Part of a small language model's weights.
Size: width 512, 8 heads of 64, MLP 1344 SwiGLU, vocabulary 8192, 89.4M parameters.
Architecture: RMSNorm before each block, rotary positions, no biases in attention or MLP, untied embeddings.
Training: a variant of Adam for these matrices, 1605M tokens.
MLP neurons of a small language model. Each row is named by its layer, matrix (gate and up: input weights) and neuron, and shows model dimensions 202-329. Each number is 500 + 50 x the weight over its row's rms, rounded and kept within 0 to 999. Numbers have three digits each. A neuron's up and down rows have the sign that makes its largest values positive.
A block is one neuron, or neurons of one layer that tend to fire together. After each block is what it responds to, as a language model described it from the Wikipedia text at the highest values.

L18.gate190:447528371404457529559540517457576472472427502489484498463593499520516529522465483486587454449528523542608490566481429498430475434515467578512439491486597507532484441519590541497449477505440512335575515340500535430538356471593543509497453534412526496470564540572542518469408475534500552480479433635511504546460516458486540420482414439534542543514448452533447599507518538475487509540528
L18.up190:514478367532524487345522588389521504546483488533632444531500497558561464379548496571451475513595511368553508478455499516495465418479586470515484519496490480548448478595498551533487433460510505480460552344607480489439530577521489498449573483501548485415555370514503512492583615519559527511517564479507536496459559464506548504528470504540529533478429587562554514546548559351474549526512
L18.gate293:513560596525652490580560503535464466482433448515539576428478468549513518485455524505506505443586402425513528504552508550519411475499462460554510485507493588554487521433485462498520542517459472485492560466484524449513460514569595458492499460594593492491602503537519413517475552605517482510509406598613477504563555521529528557521463540557554527541519363445493581499462506551499422600598
L18.up293:454578526536505509567571547418483459535511414468523512639433515526591528511524510508545410469499525425500423418571575519511614404481544459447506505421528434524534458534448546504566427509470490499611579469562525553418434535556558500535539480525451515564530389492543412514509509434515497394428504470450474505519655552576562475540486447521508480511465530528444454533543492505508522457510
L18.gate343:467543505521510526469451529552579488521410529487495575497590581533518378503578491556465480478466436504514361538440482617449415456377536540499526520446505487550535558506418568487455519493467488581481490451558477489470494523571513500520459589558556477487453406528521465537493407544568498493529550530514463511473440494434474467426477520521516508453530477356530501472479455493524493649503
L18.up343:465447538512518441464552508515508465534529644426526513505549535463581400499589450538537598515570543454487507565429536483530532500520465407437437524570555446435410521479504508487498429466477520509509533424556481518507474452535589428460669497489496462423486462449492547551572508501488552456521536505516599555498452468528526543553500508563544477455571464517418457563482619487478432532488
L18.gate1275:551519533470393576516574538507575482468460491527473510579532490533428430541504441475506544447456551489558555439471512511481472468602576457532475520538584487561434573470497475481433388560457504402524518465536503455508553487662490432485406550499515519417527537419514489375462531506504452486474563526457511554586546501606554509466457532565502494580436514446533460428507492438553461535486
L18.up1275:465518507507449534491526486507523482490607507470503521482464404455494525536572465555538553511489623472517560489474412517561547481560519562522498552599522478512523480467604491553532549516585462506465538478562644423420524449485528506481462550577522490540481497569525540519484447545515497492519401483552509563475523535508469464480481472557460446523528563552529532445594444468505412570538
Weather-noun word completions. Final pieces that complete a noun, strongest for precipitation and weather words (snow-fall, ra-ins, Hurric-ane), also stiff-ness, concent-ration, and "of" after ahead/front.

L11.gate1208:464484457436511479492624435505533442530448509421558455490510460558447451541472461458430430577524520423538482527475439525517497572606453580468437547605399481457470506491486538497488395466571485473504508446516585494490518525506573498461501478494462519479482501574501589453536469476520534470518416529528499434525496584550420429567468493458548568529433474450444455448555479421518420494539
L11.up1208:409511444460575481479535547513459485609517546491516478471577421423530506448564503554577510589518444569559416461475426592512480540469436587475456463517482490593476487500492546458480460518453595454462491535508495499479498458425517433525529505552533593541469528596515508513545469479473488585457451483499440575462463503489475561511461458540456426507461430533518556584547521397500451493500
Word-completing suffix pieces. Final subword pieces that complete a multi-token word, often noun suffixes like -ion, -ability, -ation: turnouts, erosion, incarceration, tunnels.

L18.gate5:506463445504478538481466503514440577515493551534558557470454542512517523565538533520402522561467530497514522488547500578422518466577446501509518511436552547447484501429487511562406476620533445497482608481569575505512539543493517492463386585434456552570419503522520473501483464396499477516468514495506496523472528448461504461513508547506475486550450497496449476417491544409429457595484
L18.up5:523539517481422631443540452540565518414534506452444487520494514519444374392550508543484522454499589505371561510431586446591521575492480552555452428502595588527472592499489513466474488505434518485401465563475475567624464585532496495514545547487490461481383545504424535469520540489472502503428540458468420537475489372546406506487559550434492528541417534510523445422509463538486434551445
L18.gate331:506521543503527516514440439512484539465514542569473435483534526499413490458548483456453471506475514468561497456496500564570584509565512532531537506554527505445392477611527456498507617449437509559573487414531520500469459473562496469494531537513484457526485522468469495547437440463474492491523460560640527518539513434596540498451524492433500464540414486510410433434486532558492458537443
L18.up331:403516456574525399522516493527432487416533454574497471491424551479415415489530432431540471494504565532488548557528403450407543498549526526442485396515461500512441474468531398625504621465504594501432497514459590578457566569490551604417545500532519442489448538516503569513422464480478516513493560558512473453505464507614518485498487430424557613432438551505487465494529434559491474410447
L18.gate857:516525486576590522447528489432454450503605415551499508445497419482538447533459487476492507566406491467473526536535534560522500498462467539577427542550507514484461490502520487456503512552557485502472457470443535461507464498576460504493446413457468436626461484567384566521443474449474488424495525445480465493546603482485529542429530531580560556470407522565502434408429416471455480512557
L18.up857:519560461560496519418529447462535547455540483522453536450526412617449401466538500439425534513477490402545459592469527499485572548554503566584439452553450464454566483495482538506468530429509487423430486509484470577542458445469493412506573536563441498559488620512526582521407459434546475439478440586504400503476406521436482484518478434621408463588461466490495526469541494456474531446511
L18.gate901:480585497472513502497494562517476526406482574603499535485454461492566488524551475527424442538498444550450452558569536451426472435550511625552449440501506475532441512539492375488478515541515540470535556487545607558508546524530530380387479560473534519491566493409546472518556433428513549493452531480496505579465504590496410496504466421512490504524524590569496502579512500530432439504498
L18.up901:530431556471432498487466489595529475548580489494574410458525480505460516557523431539452530522432437498496451442432473499556541415556473466565542455458536514515556415549505548561503549491548445518463428508589599536505480494441493578513467545644355481502456530560516564518534577429413471379477456514496548530454523536509597474513549508571475431519410394552586497484462448414511518529557
Table separator after counts. Pipe separators right after a number in sports statistics tables (e.g. "38 | 15 |"), plus scattered mid-word pieces like qu-ant-um and Gal-ile-o.

L10.gate23:484525482479436467525546448500447466503459525488487488486531510527525514473540613557433498572542471425481505497480359469608443596502533555587498495516529475580490447572584480520408515541486483542556589546527522515488523554500495400521391594479498570545448509538559568511495519526460451571509565502482464544487526446518616502490495553421539445551497415435492556540412500455513509450547
L10.up23:480500437481519505535566520442377496451447555524551416492436437481443529565515522461498445486520518441494450527588506524535510502481531499513554597510495464529519492507494474491505487550532506529548434580535462431447493535595552449485379504526541521568513573426502500578500531591390454458568537594501544564458414507471542507517507456499491546580527416476521432470467522398598473440534
L10.gate107:538427435439464506509554472554552516541410424403468575460438418522572508450445508479512438555548445477477520527626516545505495513518529605479447505528552448499575435459550490575534530539504582513420504456449496419510492456455427543468475535529570475633492521370570570492467458464442463391499586613545508497442516502550380488535536565520434557547437476458528418596431531528441531395390
L10.up107:519506528552468399439540481506505479461476482528506485451545491527488602489435552489477465485446541500466517521543503466552451431419482549472534460574553460532485487551594452514463527559449482424442514520540590496516524483480486495471497515450526441481562532451469538528417596511500569519525429525509454579559508441490427473532541562518508475480387511497512499505495349580467522463498
L10.gate944:543507550445432471532626520455503493498489428517517461583504600537500532519445545526519539398529390528519369511410530407589551528535520469533527469586509473451519530539427521628528427560413498480549501472459541512563527514486529502505477340456538483545424422510446474574507445421589476514476538473533543499481590506534510432419490583613434474477538518524563479456512424516478480510492
L10.up944:504462490433456520555516536511454541403565472478477448474414454413535486452589480533498491472494482566501472447516582531529397520510464394519409471513513506469462514550566462495520555495576476542492418484559456515553446535440445443487378496501504562437645509461548469620513475536403510426545476467537455495483473497502542463540437625450522541531376484466440407535628518544460555545470
L10.gate1028:468503487451585536530474439526453502498498491492487500487483398546448394449475468415368484474481441563495423506448565464491453606541411485527425545410483508441539542528607488441410513541540571516493487626454558582520449462456458460544515594478483459438518560398559460423471461481502512523563468513478518533389506554482489476486507565475410445549473424498553490508392512476419491417522
L10.up1028:534494488574466459512475498558503485532488558483532392579542394581550463519508423477462574509454528474473459495445484503462503543553439385487406617405484488508458493529547446454456520549515436484535562505497486517496566515492536517497575564498461517422487445483488412505481545415543449426543547468517516493544506404498513440501451599513486429696451598519452476428555470460496436449597
Mid-word "j" in names. Word-piece "j" inside foreign proper names, as in Ajax, Ajay, Shinjiroh, Aranjuez, Zhejiang; more weakly, other mid-word pieces of names and words.

L11.gate852:535542582442521461375467489555465499507536536444430495480475487449443379455473458414508507557502469462500444478441564563484482435519487535476597509577505545525590453530550508593579507499489522506456500458556443442507474528476450437474541448535373512456491497449525452569484534504357535511551575520502536433652482529451510547449508434459436485499462541494493536489471536494424514464580
L11.up852:522502557531502381470511513493477479457553510469538559413462510456544442523438529451452483469465439503405514465504550544416552564489509609447429455501447459545429368491676527516496501455478622476497485575529486476509523559446516589489555492581445477469470506529579513525521469552471535517490566604439562445436399533570504545494461549555447460404548406536513510513529614499453407505565
Mid-word fragments, especially "ant". Middle subword pieces of a word that was split after a short opening piece, above all ant in qu-ant-um, guar-ant-ee and adv-ant-age, also gu-id-ance, Hand-ic-ap and Qu-aid.

L10.gate417:514442546486463451521469445439550513421594555482500457575436459515492528463400553480557439540371479489492437498531480496513534480485523438513603447609546521432579462557534483522542590513501519508570485454554488470466597497558458494442438525533442448446532455487462458447439530496469485527606493380429599473503483445451591573491496482500543500510478474499435533575527378472523551444405
L10.up417:558496476453454529612550390514588549562416474460485492504535509530426494562462552431417540498569524492337477502545526477570561500532496565488450482522529476503410529502553501493565555425493557460418531514599536516507522488502392491419489594375478443531424634435521599521496546573417451444483473600423500531548573469449525493525462467481489431500410454539431480519503546494526442404518
L10.gate637:532438442580441522429445502526534509474477529486592400440555507523512594544509452497539478541536480478605513501492534627496573584497458541497452529552440509459536511440539534501474561448622565501439550455523593497526506542461568502533474483552491520565561522496623481553467505468451500495447443523427460478591497529540433590485456461541586558519498484443563337460526550502497466489493
L10.up637:427446503540413547455528500492510519566499556543583450493490494514412572589440439560514511516583518416437497458570522506552555497477484480430472608432425517626473631545492498502556526479502564480512496531612481522574504523487429569496474496622390512407466519482463502533549511480467464528524506568439480439506494518545553520448563493490493462495502527454533469462512525441482537552541
L10.gate793:435476464456433453505567527468474506489507504473538409481558387428458538564451536519502483495470545446457506584541478522543472539520453589496514483484514493540525502545462561452454518508563577503479604571589504401448532497392487422514456519465472514528523474447614459502473401515461513429515470558482464508412436546525482552461480478546464413518483496477438508495411506455520506492449
L10.up793:497432455508534434540546541518484459497446451526561516449557457548417525472517346498545496489460510462526421499403544520545511513451503507503544433441545502523509520546537491492568467440578495530486503498567420480517511540500487490488466478572570491466415423484555451573472462533489482425453557539581504517498512496457539493439454567608520493572540457495458391472492465417411521390432
L10.gate1183:481566498489587419462463516351487416497514560394513464503550481556507522507480441569465555551516529454454408580424545488530495426520437531511579471564521493552504501478536482502531581500491523506409561450534521483511477525524522405494539606533569471362468515476525462541438478567425470516513534571530603559484433459445411548445520462525464459495538432518462602523506455435453482526467
L10.up1183:459579512515534438460504478461483443503526375451594505531509485495535547495537500495544426514575465511377590548484537474493504554492490447430450506463446488606492524446464463486490465435472509485508506460474513543499426496532435505491494583542488484447544505579498524528531478538455468494517532486458526480469640445502504529487494550528562563452561385486527487528513502478538507519515
Word-initial name fragments. Opening word pieces of multi-token proper names, mostly Man (Manor, Manuel, Manila), also Per(th), Kon(ami), con(vention), often in Wikipedia tables.

L18.gate583:557460528489519432508563376502472571546546520493523558534558467478497513461521495448483523651504516451565548510530459549569556544575508576449548497529581556406570518544582444475473542563554544539629426525539535441493484447518549491572532508495516589440524522549403554442439467493407608434551444532448536519517480475468473532492511571523506531549461510511468533450459478492441340527476
L18.up583:443537467500476457508455475531439497482480519523570503539474575417465485385344542507526489544520518500451530452560478443477509434526484527483472521535481447474467424464492466480430589478514554469534584556502464416565509563555523497456475435480530417479523503420515426520513464495537511533578567511462530518575416476404523585508399477541584393512467484565475429444532500526532470516404
L18.gate627:509544520487526489601514499423463446574448578492482510467524506502438608474534498573599543490479504456523460482463455461432494542472478576478376426563490470476423510477499506486452554558470549487500467587587470513465460579551506490478492445513425544431563532502512507563426503493456555370485492534424496478568522391471475560478455469560552496526485497417487481485458522481499405501428
L18.up627:533488427485576529591481458497392601445459588606477514472522497527475530611599552505527500519502467543418553549517498534497527530493470510479507503509620475433547449417509492449471559467590533471488503504593466564623440560513574504510553452550504555522492502538542478460567556503411435495486469588419545533527437546493417509528518470472547643417571563438497489452472534546491468402433
L18.gate863:399453458576381520500570404474470544503466604471457565566528439530472516551487489490579529481490492535438553472474418506396435459481522573456509486489475538394488472449460450418479475511667626503522431511552566427568448589544441510501436561497518520484535583524518531439506522534464571463436510428451486560514407487520537493416495490475523517433524488469507506452554502569467517505529
L18.up863:479540548437493484459449492448506447530596566451476497523437522499623562428514524452394579467465582460448558570518547520529472590474475446471483532522555537505502516526446502461529461520406518513494479529580540461509500487564396511540491519450604548563509520582546484522494429496420507461558539544444445495535527476457400500531446613562544480542454527488554393513572471338440461515645
L18.gate1244:444514498485551515554435514505508513569532543458436514460528546456477599485540397468524522491458480543524443451508499521486581449503485487537433418547516430546492479577423503526530564595430544473475600521508559473448492499501532479483604428556530443442447436503491498481478538415384539449550414590498498616484482482437496477447495455617508451518468560572515504512477447494453523546483
L18.up1244:464438546503479572564407479458507435536545448515490542409517596477596562502458542447427527561530454522422485469483483483525603487594461477554421537540530468484488457463462413407556552597578528467532514575627548486449488528434573553570496520560542445602472522555564495441500537472585501528506492539587524527477476497443554474434548476514470500437457567403528461514567512498451471542481
Pronouns and indefinite nouns. Pronouns and generic head nouns, often starting a clause, such as sentence-initial It, the one in everyone or no one, everything, way, and man.

L11.gate1166:520500530533581439482589528415579586533437542483469491551468452441465533480524446522449509485524435471511504543470494475495448550491447521542466452449492499453462403510459557477600466516552522426527513472580481492459437457549492438458458488468459464536520504537502433468532455465507534509438560472439524541440401451424536595422526512559474487468461564579393465468518499529507403529551
L11.up1166:439582550587613534613462577509480476397566555449457420548505488549405443561433581518549433495464531467491468493528551606457529543590447537569462417545465495543519517562571518551435481484443528580552467463474507514522584536538477551494502532506472526509605466467543500503485462510420575570569471504582514528482543533553477482507475495529525524324590504450480416618384515493468532557621
Word continuation after capital O. Second word-piece right after an initial capital letter, mostly O (O-ct-ober, O-slo, O-scar, OT); also " is" in Wikipedia lead sentences.

L18.gate521:477462454564492604581593467514457569592497587445514518481517463472443508490479481517577497591465569435439540548457458434473486531468411490549519427424488518459463488475502578537511641545541531506546472533458470400528485471540498499522469533616464572516557503519421481458375438487577585504430523518515473402449520556477524528494574500480487527495557535542518526433482581523562448413441
L18.up521:494527452513581548503564519608531495428500534462590550488573530542464550472449541414514547421461482467500453452484485504542473553481537492575641407459523451551499540454397466530482473477400492319421457422556425461512534506513464510472513435518439440451525483570484452481558586490521535538500494441524556461420520478475543502442582480495514561400460539449555498454435524539504506624555
L18.gate1019:450396483534580489512523523544490555534494487521521527495471557483548447492414464507472489473517509566465554523506637501598425440478541478446581534489508493461464501525493501554488504522544506436489483499571491383472496599509516564488486510538410560513474543498465456534412448474477569500549435422466465499451464547451571532435518593519490431477502396417571543439506597527510566498567
L18.up1019:484523522559381467597442601571540459427511486424483461629549516543560467526436468611463445513478485459506535506415488551498598522462456431547449431474488591396535461482418433419499505519565495459502550572518494521489553511474568524525550509462509502505470501483462584482541491487438554564531499464416550518586533490507466495601481564518481466513505500444369486484512545521474447458464
L18.gate1036:419524560524502561512553481586454533490418461532490566475490480538566548446467504420385456512478509526427498506527467471509467570476496557516466489408547556455440451535518621587447559538564494464585470539433561408456461423496485552443440481408492541603439467577511560490431513569455433484451487540458488499473442497508483432472535561512445490533522495479451417567512535552423503430484
L18.up1036:508520527524547493459491489495579462544408540520523548544408527544475604488499480418522441419563520564527531515397491368491459570400582510492517552388435520544617501428503602464498441429436496539456515512523473494543544520527484505517526443510548549486495471521474557501455593547498451512476489511532463446526469472467554524485583496468431440526576497496419474552579499486539529530570
L18.gate1176:495499391449512510568467435477522531477609615449486562403417501470441532571570468520513521548519420536496512539496499528501491486524412508556456454388565591533464493521583484476551514490519384464416470539546512553501458461575506490463468452470462472471467542533571469550496552508466624498447495516570508519502453642486479530461471489574477496534488435466454429580499485509355433548563
L18.up1176:480492478460516521617542480513492581476579480492520486380549480449412527565541526535579521478593537532463464544548546525483404579556460513449478556442493549478413438452533495539534487454547471462411514523492522547383470542517485402523423501477563547462483468503530538413572532603536454447578507532545508482536632534506457525531526468576463517496473469582446497454505492465403521533565
Sports-table column separators. Pipe or semicolon ending an opponent, venue or method cell in game-log and fight-record tables, just before results like W 100–98; weaker, scattered hits on mid-word pieces of names.